Part of a small language model's weights: MLP 768 GELU.
MLP neurons of a small language model. Each row is named by its layer, matrix (up: input weights) and neuron, and shows model dimensions 0-191. Each number is 500 + 50 x the weight over its row's rms, rounded and kept within 0 to 999. Numbers have three digits each.
After each neuron's rows, "fires on" lists the tokens most often at its 100 highest values on Wikipedia text that the model never trained on.

L3.up585:502497480458506447547565471538465532586498453445470469516456542422508452477509441391576496518519486461519476412530482484469423549498548524545475525634400420392491544484477517486513438512496436399545496549569468457451482514591467467418466583496514497541450506526596464496469462460454509446552497507585578476609521529503563479477483486517482672465475563418643512482472564433454584550482490417502448485461516464522487519488492450504564438525539409440584472432497548488415451578500430522448535557500477518416476475514533540512501523637522544486470574524528488479533438521503539557
fires on: " |", ",", "0", ":", "):", " –"

L3.up368:568483445542440481454515531573563572450476494450575476524408477509436592507466502537520505415485393476524583553484550433460502428502514496442497469525432540531461533478490490445493502522535366477454515607602481477571553507527454519449476475641443543549448453524497463531525465537538448558470593481487519471593471462435536530609539523502460466528468569450477458502442503491445539552482463418436483440522554595478446600575493482526385533561412525485491596583588446486513567570490459421424415549509459568488483589480460504458505477459517554541490425560487493449506519497499539477
fires on: " |\n", ":", ")", ",", "'s", "|---|---|---|---"

L7.up719:528578439516474574496494558511516461472510526454579470486435558421576431521517521479463582589467579541500494545489533554544556427459552521417543465439547580448505503410482435437569509460635522482508541520538477489492488460549381525415466561552458542482497463514441521485504498528507436532485471402519503465507528452585429560485467510520550541514449539447522547566401504463458479454549451480522390516524370516540478454549506436584452453471529521412557494440517486570527602561469539473489453519523488582502583436543491565494368511512438531493377514486510484446455504566537479389
fires on: " which", " that", " he", ",", " time", "\""

L3.up82:495539420494454532441556457534498546491447493522550457552472493572610441509523473506563511367526475434467471462463419382544533460451517505482503552553528531497453547509417475590580537481537438489468554432521530502504470535462480438491542538558454449448394469517533567513497477370528582618524531442431456534585590575548488527541434559478430523538461468512578446532508559487448421530531564468470477571524457539404447415499512436520512485529530445443542492419462568478505507529607568501521548526495455618565500465380536521553500516532516498565478439449471538492518453560527449569
fires on: ",", "-", " a", ")", " •"

L5.up279:460580481478459457513530487562548483543436546539405391541541503537471521546591438513502529440462432464538594493470420516497530440576485502542558535524549421525527514548584584480466521550436499434456515441415521511498505492482631430491552409494387545489421528434609532543539460449498441457440537536394499517499481534540516448511413516526450541494509453441436580557442498537496431535420376482525552535547496553420397522620485495514426451475500501529472458510456463600443450468481503538582484537512507551511483472442483507579468475506504560604497483490499533529506534489421572574
fires on: " in", " of", "r", "In", "it", "ween"

L5.up633:555574521528413510496540531529526478535494507513465479525570510610550434482473513546540499411488491539459466528477469557440469466595485632562498519461501519511441444574443517522498508470483511615531471538526483482639563612454444444442499534594449418486472450473426425435450451429492487537518493452575498575569505535523506433488448466473543503527460484555479470532466535525556497472549551490490541473512476602427553527448458609527560549445578473469359428510475523529456404530484554441559516513520462563527513432491485511483476508562482500556485433434409503462495411458354536422
fires on: " in", "-", ":", "4", "202", "5"

L3.up707:477477590543483478445564552540554401537501486483503492492482402568447370512551552441554465508516541576451480497573521559404489515494547505533555513544399477451529471457437508429465495535507568434453538515628573523472528524562541534520494392491445483472518497482616512597531543500562539542488452382529437498562514470362467502562538509469519536460382544456485465504469569523482470549435601463457442558493446532508502594521527487537519473445536402434559550512473568521592511454432500556448490443521489423483539534464469530551492483507543601478583496457471529460501406498530499565
fires on: " |", "-", ":", " Th", ","

L10.up390:556449541500550533518536448468560491480567398454529605579472495483518584524490530486526457566607498524630517540614417517456465522388463526467436540447369519508492528434466542481460480517449584539410489445417477453493499452471473461597510527480463494522603468456587446632485510458495571483495475482440501484529515516494495508518486534509420475578493415480515518481484441496461582439544485488437618439525523415443469539469481470473499492518572443510601598485514491497387515527453489575441519482452560548484484470572445474461535483529441541517463484487468542544493545624521437446
fires on: " C", " |\n"

L3.up735:557523543487465553525498494484558489494511523506486456500528553450552459484519518448518534526531533486423436577510575546483476539587423516538574500477508532546492487471550583480394427472443474495466549427487498462453536590428549511575494514522483510549507519630537457502497493388533566396559544489444493607628516548504454447507511501572515456474490463566478433480537550509559548546390477521522447409486466458457451370527469584451477455642577498473428442397488480500417447472470523503407489523553485428544505403556518570518502435530601528490585546444519519507527569499452462506
fires on: " |\n\n", " Ch", " San", " met", " Best", " La"

L7.up204:516526429522541509525445488521485560459508545494405462482538460558569489511509530454572419435455436507432481487483510578433527546480485562513520510472500387475503510455534398539467591457393486533490494488507475514553489389520586481464575423555437490591372421531477496556557522479494464487498585484548553489521495463511423449451440506424562573484529555454382520567538503466583475493446511521429507571589497483483499473487478570413544500516611529501510632521451433472429497480513541488440612474519486512519427492448508507549466498414486489559565576484642529495527499563499409510
fires on: "g", "c", "at", "re", "om", " |"

L9.up628:425490465488527527478552463572461445485527522431542455476491599416584524460515514491423501450534435411438548476421488537498550485501547509590571478602458502477499520514473433482498507583607474499502493369584487591475483488579457461454570471500507472473484471506513463480398579396525507527427514468519570551575530415522543476530516511556517541478487534490550447417549490391545555472501457484495487571538536486544465454420515597518473409527467469487580593522483480549558584561522461506537590536461496481482494510443502524513506479481424562520419593331485503597554520459561474458
fires on: " ", ",", ")", "4", "9"

L5.up630:437512537523478513468551553483518497409463432599526575418415595467526534468523563521469584523408477519504580512541532567546431515490455472479450452495453448517519432505454585458453409460481383518403474519509515562493544441479509496494521508517445535569563526546424460583442531501510554377509485493496463521513555476470503504524491474470414551550488486480469579475451507477496449518585473473581471442454467474623477541529463544480462546432496607473430535608518506486442585491373421572570569558582467483521502486485535532502488426479504522473546398534481503383618528513529469536
fires on: " \"", " information", " how", " way", " player", " life"

L3.up44:443475455600417528504468410485374403461466548499533419474583442574479621515474497520437512575467527483506490454481503532454594473476539486455523585494478529578424530523522505560516499433526517512426492506539521385586543607589534539411433491560390450532526577529542521470515447372595491551498461478362468529455582465459516515540408418525506510532507517493432466464580514467524455517488573541543446434442494522504533495469539575519480499454464532586415518542528425501499507505515520511562528506436507469474523520522570511493505472547536429535504461503517568416587518572508541480
fires on: " (", "w", ".", "'", "/"

L10.up155:499506331513480520458435449492556430496498581525510579482554485538557549499478525481525579547473476468481538566481533506436467455479462443559568506484466437526498459455480514389526494544535401470578517489534532525479486452527485559525525513502542495529441583552484382501447510516420496576406511531447560529512496486564502535533494394604462552523459408595584478476487521515538379484489477482485494564437447472455431400482559600542510444527556475581522532577414449502488480430481479466569466507487588542541545498512461530507568477475516499444488507402447642421462558583522557548
fires on: " Ar", " Gr", " ar", " tr", "ar", "our"

L6.up360:541485495516549450477576573506466570495551523546457518485585454477516463452473478459516501505586485548488601457467457379460408523583514447607458469520472477499443505497490563477548546578582480531497504610495501534502536481543499532523542528482407591529443541533502447432508545516373521491495506425558512473482475496541440499518451575442558512536545481517421483459532568395397457419364437456540573556449534488490546372547461476423447561596505524515489467388555562556512552503532463469480430552427551523458501524429480528473522484411526516536486565438571501479538430484456478440
fires on: " c", "r", " of", "c", " pl", "b"

L6.up408:446438439559551563437474531479465528515468494528535574532470536498419528542491585538409465531515544537474570464536538463441605505336569495485576467569491474531427501557478470519483478471476454532426604595525475488554382434571495543528513521573399512480540506476504488616475505495612523645480551398531404516436521489506545524500435477534503435430490579586420454496461514432537472527460474511504375539506512454544538516520452501470462479590481487535478594540540504567518470463484432451476492472504484584518492491474545482461488560456436495507484414526547536567437475433492540454
fires on: "m", "al", " ", "or", "ol", "l"

L7.up701:567550420631507434515467433489591525521529484546504513493551420459493639576469577526484524460513415561476505427525428515410458455427464442559451479409473503536556510472506497509449466486532495482488470544583456388494508540502470508404528575486460519444422522548599458526433401533526554475515458471484500508486499539529538523514488555608585565537451571429556481532419572459536452510499561557539495504457340554471541474501482408485516495499540447431475474542540561496543501512501487478599566580470543488484421531558530443392456552460538491531488494460511428479547599484510517510
fires on: " ", " W"

L7.up412:559482564540426482459516484511486395508469453475524529452466426480554537463476546400520386541485448571492499505591537427487498518588542483448526510454450558567441558502432617543531446496514432465499457507472527456489509496536391564471517555608500522570464545546556530539440493454531518414422439478484544448592548492455466436490520551573478547436592552432507475518566520537431533556505515418483517525445503505466488515473478484513502492567539553506470554532437469519429594465387454457499387484578400526599528372568471480524422498549443522589529528502478514472521555431515582488
fires on: " that", ",", " F", "'s"

L6.up447:563530539453534472534445414514518527403550479474492433430506481536456569463430602534452440549405520590621436538584484526508547534428454503513460556515540506523489494510565516587524472495428534427558612549572610452463520562452543486540507489497428496528533472442475400547470549448568456539513505484437474456473515613485445478579462497572437554501552465537427445573467461493540498462483394481519449569448562574471549467463623509557474493488496496456508533498393512495352488504547591533549470488518471488572517477501515463525473502534465497467447448570588499465580488507428498480
fires on: " are", "od", " (", "inc"

L10.up285:569416485607493593506425496537482445565520460582553451526527460572427513515524490541534421447430375464496513530511474570506450508508457492528486506501514573543456524491462346489484457473529556462463513540492475450574604522515544511471396515481448493415429525512491444427518579484573407518519535510572507495541515520468493508474382466462515542519426471453548503460513437538618448445456443531492528430511537553560526379539526450499501593395460359511520472523472474492523446503468495445434466555513596544568483495565490502581527471541471451498486571489498500483544635485518542453
fires on: ",", " in", " Best", " and"

L6.up330:553479524540501441559530539511558456472496480604454380440444515501536512568579511473508426512545419595633540493522460442510425524518502444509493652505501452514524564533619478552564401548571542560494408459476550428553523512509500527464405508581469450497517457428523417473516486453508498483487470468525557480512568485438501499462397462451486510478508495534556550552592473494494499505506542455546501513572436570481531482547467554451549554422509433440440522418470482533572604484554538484429591545507476498519502467426435588470403522518414554482531540488467477432497379502493490534
fires on: "F", "W", " F", "==", " w", " |\n\n"

L9.up31:515450528514472557480506541493445512463501488480471613561458499523480571491542486532472408490610507449501481514573515522418420489538387513453562517509450484415498431499430388518490545509549516483522518583542467466455518495598460531394473447460465529529472409499598516472477569582515478590459545477643447491554379491506492561656451550511458471477459442505464553452545522452446458443495486501452533412492512471518540566489517552502427564426455543554507503517463450518463419555482517572523612477452460462546502509494473494596481451562505538450629558474401536516557473494499503503
fires on: " a", "-", " s", " |", "–"

L3.up80:500459483514444439432485537479525439457491592482495431474436446439423593567519515512460478534438605378544482554495563470512456456456489521519491498467478500536433566380534468579516458503572490461452621490452512513506529536552372538504435444523548530527566483502459473480499437446497487545548515530526447592543549427481447457561508489547543467547429426524575473508544464533500508469430470425532446488489599513540553391524514481513651550459481571438550476521519495488434561378435549471552492465534476571545412510531585507547521522524429542558541610495446592478458486503492500499
fires on: " and", " career", ".", "Pl", "ography", " life"

L10.up240:572571412536546489461494481534463412544426448450517508525472532441538388571539520519417440423498527537600484502453443561503488457532484558460569534613470519446608560506488475489462655485579470490558511533458502500489530448456503493463509619531599558416507535475488521513475446515542471528535472463515464419482605499535579457595521480515560491504532501462554416489493547496444517488367441549422481535428551545477585447544475495474492495464495473362558504502526462462486565454460477477487470405530590477486512429466488459559489529534546408481499476521574536435463459505414495574
fires on: "N", " N", " n", " oper", "ron"

L5.up458:439528561538494464410473530489516459557511426501418488510440425527470467554477533554511481481587571477455508523468470511439550436494486554489508545534519521523494513404518446393492532507600504589569572512479538489591459458554423679537530463487554539482505420437492540528495500482529523550464543532507483651480451449505474504522513480471493541426562442467506490451437516566561471539385497445510481464487678423475381467467479473615465478486506579543484563457524497568459536551460470498489452473440454557545541447517512434541362529554498455461533516487492571542459460455474507537
fires on: " |", "l", "em", "or", "m", "ress"

L9.up459:494494469490493403531512430452580458513483507485497542487482472526548554452544497557433543506488488483416413498549489500495468501448577472466495493525381553510526523524459537442479409503624591528469588550580597386512499553516431476538541460382491588480521484584518413502448558531526531452535574500606496561463459456499530487582449532509465495537508614552574525545536581491509446469430451440538547403453387460452470433464476591463458500480445461492518559475547524457572375443434513473496500526513483494437497550443542470547434448526517594480571534486576492450462541436467536501
fires on: "-", " \"", ":", "ans", "ions"

L3.up276:438512303535501468494551477540424516434513472476520529525410508555561535488551508619525588497456404479481473498576519422476546507539528518511582445560477487541503571515445495554487529543443529500430496445509544543494416549506454436489512533679444541514456417562508484547502470403499473494500483539498442542512506505467525390519541557473456565466487569470504518458380481464426555479537511514473524518585457550495537463411493480431443453519464492573473483555488461526484577518605641542428549532541453525537476447482471570525511477422443450510480482581415562553503435507486507506
fires on: "\n\n", " is", ")\n\n", ")", ","

L3.up241:506475502532435535551455512527632474505503468563549432495451509516548470537475431485475604560451488509528569643522562399460438501547487493513484598445617449495500460582514465463516513545474503550484538450525516531576451534468511433491548423554471436577479474490453555482578493549498459482531599448459483506531515471366548496455442476501414531564452450479459516371458579525487470544405412479496494427505450556458485501484466590525414452416443521576410539523514484478435472581525455538579483554536548547522470445506499506504559439563461401464492479510532560402542525453527519449
fires on: " in", "ion"

L9.up175:598533533488521539474416525530500513506443510437483484545412458490520562539490511528510494469573498485392560553484497578507479382509591468608580555534435549470452448509541443505482457448529515532452525520562520420459483360533524471491514509516425469528456552439464507500401582553509407514382451489540402559604430576546586487426490461517527543496484575515471515588495497480516443509461499404536583472559527504520482526586491514428486495483532502505505539492512528477523553529511447606546606488437468572526494431490578528455531545502441435475536590438478518400514515372458513500
fires on: " c", "l", "r", " well", " C"

L3.up76:456452556479483497431528516532482394529524526462565468490521534520469493515477462638478481503553560517419475448576421483491409421519584541487566513566520493542462544450542514468509542531513480582386537451496520378503520493540499502523557538374558501485444607502573498377462535526453493468456580505464459487440472441408509516456451463523452483510539477506446580455479478483539466537482443413514434465481408529546435583496578543461497512506542461492491471498498575549467531417571551574434442472445432518514480466527491590594565386525586558529428471530577552597546502455543502518
fires on: " |", " by"

L3.up616:499371496443507567488445440469562474483505578516469463553522503469525451553475517437525477518586457512518419658511513479436423528484569436504531445448449511525558517422521518492536561513499447434481485536532505422512489510483500569472591467503592510579433407432541500491596514612499430609483537502400456505484522492476405510522571612472480549541585437561490539513490516442551446530427461506468536489464543454480432371487455591521472504568449500556491514428526541466432525469488460476488454515485498476544591606474539523473448488453453574466472474416498447454596482422522553461
fires on: "m", "c", "p", "b"

L10.up416:506466495525508487462435522437512423564483462509483561533546547470460457420509490462440536470464560523523520575534493572540569462487544481527502449498566505508482612545414557432532527547566589497511557501495492468485510503536526429413488398459523504525550530458532425442575480533389523499599518481515564486520509472395476440506464548464455468505509527566433552555544507411500428484510571505479437518509437425527519505488588500515505507569496502543517450547550488506351543522461587506479474472396410517547469453380537539564465466398413625553554426525501544418526611477609522485
fires on: " \"", " (", ".", "..", " \\"

L5.up304:531534446449535558514488442476488554637564572535482467560389332514511605473571510513542457532488522414480446516528438469432434471573544422501483476380543488498552521474461465487601438534532531501421500458485481559605488477545511410545607425447440516538501507484535485459519478496526451503454587551536512492502472401503436489504525580516609567464509520497464511473524532575454488522505541539444498630396437554466549550567478434480512500529459457547500461501485462495515496498540442464457624517391497399515437543561539465479442520490521525513592496513505451497522495525550468471
fires on: "c", "f", "d", "t", "g", "p"

L3.up492:399467499474545460514487439544516467491462588504546396561449432523535486505569414568502486550554410480451458533579489541551416488516545567455577510505453479377447560492404477537479576572513506465518554490528518492484551577532537346568467413554508428518577560569420424536525486548480515462553483554454504530535427501421523497479477446480464534556507516408494554530460497381553465585571476450413553404521489495490513444560509549476473489549606506494521444479500498477482542515417505554468501518485462466572498405494462520559546446492473555460475485573503440490524593544451610484
fires on: " |", " |\n"

L9.up304:565514427518515513555484437493514519552590416464552506471391500490495446451576509530533567479533511518480486451439503532488552422448453452606462434509476535464589501496614434457401527474569487471642459548516565536459458560560507444466544462404526507528462512510553450579469466460470501516511462420631479510503442471446550432458466505521438499514537527565554460585540498429521536487443432460498444588490519547566552529483519515482434557484481523516444473466424596582494570480517438577478527496462526589477526399567524531430503519440454495503495446521525641375500519505543480551
fires on: ",", ":", "),", " –", "):"

L3.up383:560497433586498553500534420522522422507410496534426448512464551505442521608519472560517555441507451512500515475525426542428487542440502447618399444546530515543507540562480534539445428457572488493572506427533603471440559491520468480596498544415443569423460572427550420582400454407491471518532563418465508515585557523480484497558456460429527476501466584470536554533429487429519504537532520571509512498573491640442472491478496504532510463522504603450437430480479466481516592493497469383531549457568493524435505453516483456509461464540511591536492470467570460483507468471466578473
fires on: " the", " ", " his", "'s", " early"

L5.up360:486446486571487471544516514478473436532531464466468475514610467487459515466508497515503475448419523507521488507637465491524464479570483573439465482501596526390431503452585449565430563513531560610544396553473553481387354601527439373535481540571466435456546545448499481604507504519451443433498458495475473472512487475453473551491540490519510561633554576413449456447453502490561557472470567461554546527504548550496518467497472511536482530496543450534532408513611470498416502459395539557437493480552521479449459455606505541590493522510465561512514466450546492485459484506512504528
fires on: "art", " as", "th", "ath", " at", " from"

L10.up317:531481482534537492509494481559500626538567456521610477500524528515574413484423492498565579495472509424557515511436503585488492483525510449524433473579527520456573510487495468497543538465547524431479502629598505525550578510508456465460472417411447518503499491441475501468447415490547536462471458468534413472530482562575523477560514470448449492501593554488474450460541493399529431448399515521624573479558480481389449493554547557443542467484536605530396409466456519477457390440494463548536570576586449440545536480518425528582486435549502489496479551491542517482428462434481496448
fires on: " |", "\".", "-", " by", ".", ".\""

L5.up103:457543499503546505407515538537449465564487505599522565462445571490491439471411559604517384524464462479508475536543497423483523504405451438609533514560412397523458459467515575504570460522486503586525465488486511409620425535568405488497515483496416563522579537561481445561539537512562517470557381431454421550545525509464489433476586456551523472623466456490533501471470495466484513572493500532487569478375440486519526478497506497502530522505371449490500482537524574541465420436517427469463509513488487473466476530524538498511449580468491545531480580467551469492479580461554601546
fires on: "ol", "al", "or", " of", "l"

L5.up685:428520488540488426532477510465593582464470552470573480457554497473553479472448515550437527514568503517571451465531500452483558510514455510595434513527460506534417494486497529547544570420503481483560471509496464432497614467467377532436458539624454535478542609556555409507502522474492448497492528510461458533458395469467564478526430529559516424473522492421506460424577522411567498559516460459490582439447501454571538548545596523549540481517413426522445380580557478499393598464498502466453535472513474558613529457559504554525441530517454394508536477530483470431462433518547520486
fires on: " |", " sp", " s", " k", " h", " he"

L3.up242:573517513554479551454483543600450429569551489541480414447444531493460522462451495476453485581490535465505523428501494486546433564478460603614512546455461558493494504449485464537528527485484505442433582442451507471561433497549539595458393535470447532610520461441468502507408471497549484535441465557596505529498560567527465439549560397559473621562456448413577527466478409546488510568403481505564471454487541550513440470467533485500501574451505544506442527456429405463460408537550532504488424433495554502570585603477477498498396460542567462485474514497476498420545511455487508526
fires on: " and", " in", " ±", " two", " a", " &"

L10.up670:553469521525504441582492457491474554566549566527515493533432453415452560590439500389604474480527536502518497574550506546467470449435496431428378551538488535422534610493558376452470571493568536445469436446518442517479438535507480442540466487486496573494510549513477511544495454495535595510533570524509465540498551470453507570447510466475566467567546508435481447468525532497431468510530447516502465525622492482467547549473574585483500529488527476515495404541414607605449466478481478538514514575473452562559489511497479518567623413546392469424489518507463463510521458506419392447
fires on: " M", " G", "."

L7.up125:506541589481545430550520463515511537461562438527512463480452352562409516501498463519535466505537442454625537508469395553459514493446400434455478448520452533502556415582420480557541469518519542504445482422563564541466527521495402484443464532518397453410518468398528564470509595514546437495599494445548557412570457500501485482482498492434459491577484524451499578498552436435491465543437496538516519644481470507477509402601559526443508508474502509533439505496553545543533465522507475509452495502436433464592448469518515506478461470554428555543559606464509590447509506535555509520
fires on: " f", " w", "f"

L10.up419:558489567560497561467446474525518581489522494388508454565563438390458544478479484467445586494575468444484485409512404568492477541546493441516493574525398537556476563490519471463541552482573519424485543496584601446458467435519528458451475460527562630506499553503578499571564500503435401473551453531407484514475567580552460457537498444500537550503528490433480504395548517493536572516519433584490455483504563510546542450445447552499516516547490538416542410496415430495396508448453546535530447462590519586554561389541422489471507509511525500432525462530515483484450491447505450537
fires on: " N", " Cl", " cl", " n", " at"

L5.up425:453395571533559551563463431465608557410546535517454441514298466507492488537475530436485463458445555556456529491414538428506505509458471420505467529442388445508477553420509521498541602537466577477449457527526577516515487459502582513514572598567557500539510435558432454474512476487444570531537470580446543494376485457501439400456498488545481439487518482545492441492492467468524467601515511603460536559499520503546420602555560549482479494527549519519450487536575497514512423431472497548504492506511462488467544580512558556477457592521488435517541464472449565475452505463565488489
fires on: "b", "ul", "y", "c"

L9.up522:533615477456508497472527537523478478458550546524486523541390491478485493474561550528482511530517510445442490445494413555548554415481591494528507543494524543428497559488529444563524432460520462528555522593504530525543472373546509526409466454490388402507386550521562590527644483540544438480535504488481508416536444453548494395508531506471434528580537432499507532595528539488515523490506439538563496606543529589491498448548561542473524433567592433536474359435470486528518550544466492499553561511464460562517439424513479454495458450441515485453400439512441451466508499479550489582
fires on: " c", ",", "00"

L10.up459:471481433481482424515478482462525493533476538481517499511468547485471482453439477468508506607499435499538492482572505463545496571490574528518492490504520412474589522414635487512527612573542437552587513590543513524442611486540429463555459479602513413542565462447500441452431552563476483513475494418539455548497384413502439424576423449445469596507515531457441479513551481440605417484460404511572467515452518379536472478522454477555426506490452501515407498476453507496528460421533495481469597568526422521528523455542476556594555470523533500477480566484482543565491535534511535403
fires on: " |", "|", "==", " as", " s", "==="

L5.up434:500489530501575494481497475527432561463497541549432474441504492504466569547558574473478505489482525534531521501503410501537454510418546510523507408524540499491416580462490488469512430527451534513533606452467520534521511486447529524508495551532474459509510466492565453578481552427479504536501582598502556595456546485467497548537460534422522528471473549531457368531360489456483498483477552442463514535647526529588505479467568610455520525547532522439465509584465498577384449470557417453491338457439577495443531403438432544466558457553467534509541572593505515407563478443472535507
fires on: " the", "st", "at", "very"

L9.up402:520528573543455472455567414529525551503533529503502504442479383491593570489465553518453533453507501511602432504397573453465396489547552550540517477545588455488580502484508459449465490573476499445524452396518549435423438624568487429481476513503440463465541480497515520560505460490513549471491509479504531481494528524483478531505516613540493509519457533586459408477436501556522584466465526443518600498570574522485503552501469490445502473475445558586457539450574453550530608512399493457483664490506493495505467478449575459525509610605432489508567460457589518507444485447558450455
fires on: "s", " the", "ing", " October", "S", " September"

L5.up488:521421528491557484561527510571556495498533386490498569488545517521585474495489490420529459595539430468501538553523466577495496515405438528465470563399486480554512478498464491471525502438503498543597550505587529543453443466609476453440470489516566443526471537473518393494478506526439564504602483485434617492560537422539450511616410444390506495428446489507478445549505533479535510470514576439431425516560546455556614449461508511564476561549514502491564506533504446565511478441427485486517520427461496440501513474460486459452500549530384474514551553507423576422568564600523420496
fires on: " |\n", " P", "ast", " G", " |", " "

L7.up629:478457499581508554568574533551526640527474538540470527551515585442496526371499569572512572484468549467419477498465483581522547515522543463494495438559449469523434614520517603593485472575483539545543496488516506508441460427579465452430439561425452488564489490473488487483476494499437522442553537505613496446470416494468411466486539554570502449472448551519476483566480551472469501584520461513498530520421511511469446467487462483442458457456459476523515377511523486512378540457446434582417539528507423456465523480548609588511526429489443497488552534506487459485459461381522519617
fires on: " \"", " ", "12", "."

L6.up332:537426501513513527476529456527540508473470416431476474502668506436527556453609590546444518469660518498360463479543508483493454446516488543480483537498456432551410552473544435563561526430518442534494449472580444480486509426486465499407449463646538564493470448496504430508509538453478484494517505506556562441444551516457443467450425509509557443481464504492457598531468471503475417457490493555574536443500456494515470491529604469553509554492516387501565469515482575513470573454470556477594440478566464493467482443451579560462568463518530615449502480527536529462570516519469550531
fires on: " |", "-", " them"

L6.up62:488496457518564442580461541628531565540563508537462602505532564517422437453469508512563527435458404460583434457430514518510491582437430545466572473514470517592512533630541546470507498543516535449514470547396559492514461455495456480482502493443484505560453476431485493562448566416418526515595499449426476507483416511531496487461456474472508506517414592500500442532464496478597511417508494518499528504531432498493594436504497537527532417535516428548417396564500484617569518521487608459452534473525479593521550456529567574582444474494453472553507507531469507622558516521483521452
fires on: "-", " and", " ", " h", "ic", " or"

L9.up389:524531503572495497509483494654571540453386513410520552515525520440477503526493519482489574337455450551475514443495598510457512483470566566553554496577431480495448495519567578509483534532583504467479518511593451462538469414474489450501431550529443534509475451512411454567486492492486531504597407490522511396515515495518480436493491455563514424473419477507439603547517487450567518484458396487507455464538476554572559538570456507520550455525405437447435576490522484464493589447412428417402498483486464509516464520455544601469508460479452500562494460515545535445561473430589524523
fires on: " ", " res", " tra", " h"

L9.up652:521541504651488413511558495577506474501508497558589541571432457484387394528537463511494492570527479470389428479525520532481452487484576529530498454529472561530510467549570487564512558531477535459573462482449534453509496541554434429453548391443520470498417512545541550506499460493474586504530468525477546448543501492412614539511486533470508581580512438511537498443555409502462432479550381479573500486432571448467552493430533481503483500555427465515462501541523534531478572455482522591576444548491547459443431402449547561618513468568523501423463464573457514542497567508513401530
fires on: ",", "G", " of", "),", " at", "R"

L3.up69:471527547498516385472492517492456469518461507491564490519450402562518439616561468501582469439517466518473453552547482475439550497494475428496552427543522553398483523475456432612471417538462477513543536460502566527474493560492421476568601397521411587491519387444534418485576625546502507557465426455472486547450502485387456493513502543486497643513539522464515504507473555432511505600508489514561558490463442524525430423500450493484533421497418484493456522493491515521435514474547482474540498496505553439494398552423448534452500514580519608544600535505496456485590499536531543565
fires on: "-", " the", " as", ",", ":", " called"

L10.up725:544410510454535486467512489416552507523495447472488482475457491411419629465608466471476573481523473543528554512541507495484455466488538519453534536477423568512482487560522553451551464440459410513633408499417543496502552551493424564532582480480505593483597519448437512645464561541509535513457432521521534526477505589601464437562423564427434445534504516504503400533401517522459555443523445551460510542425540491390460547499482497516521512521481418502457519373534507479462497547386550509567507497513514527505480543558489480472452538491482474504536515532560518474578557470476372542
fires on: " C", "-c", "C", " |\n", " con"

L5.up61:529435547468402443517454504533467520546492463481515382535504468532510488517425523502611521426505535565547596591543492480454509499553574423456483529462422533488491535480502581428587495536547350567470539476520525461451645495471449498436468486545424520580542559491496438508447442516583435493552478411421467583542423475564576522571512400417518547492504482533375465494478526464563527537428505592519495461493543497463565485484516477500568494474517468564518453466567488524479373494481517515589528582497526445524523501496546427453487527468580529444500485541566465443556518510456459434
fires on: " |", "-", ":", " album", "chitect", " Democrat"

L9.up681:580583488509349408513521396560536468543506508428513484530496460493418423603473519424477459478448502503539515526642440524505388452526562453503494539506460409427539427504486480510493480499500518529575555470437571569419536482482503486536538581574420439532542581473577505449424483533519488499498480572458452407484560457543542491512452607514545575447479541538525550537549497451572582533527459557444550576474431478588492516538428440534486630424516514510387443543523508491473561496503477509524464493485484462536542474499563504451474495448407494501536441505482454565535500527489485416
fires on: " F", " A", " D", " No", " St"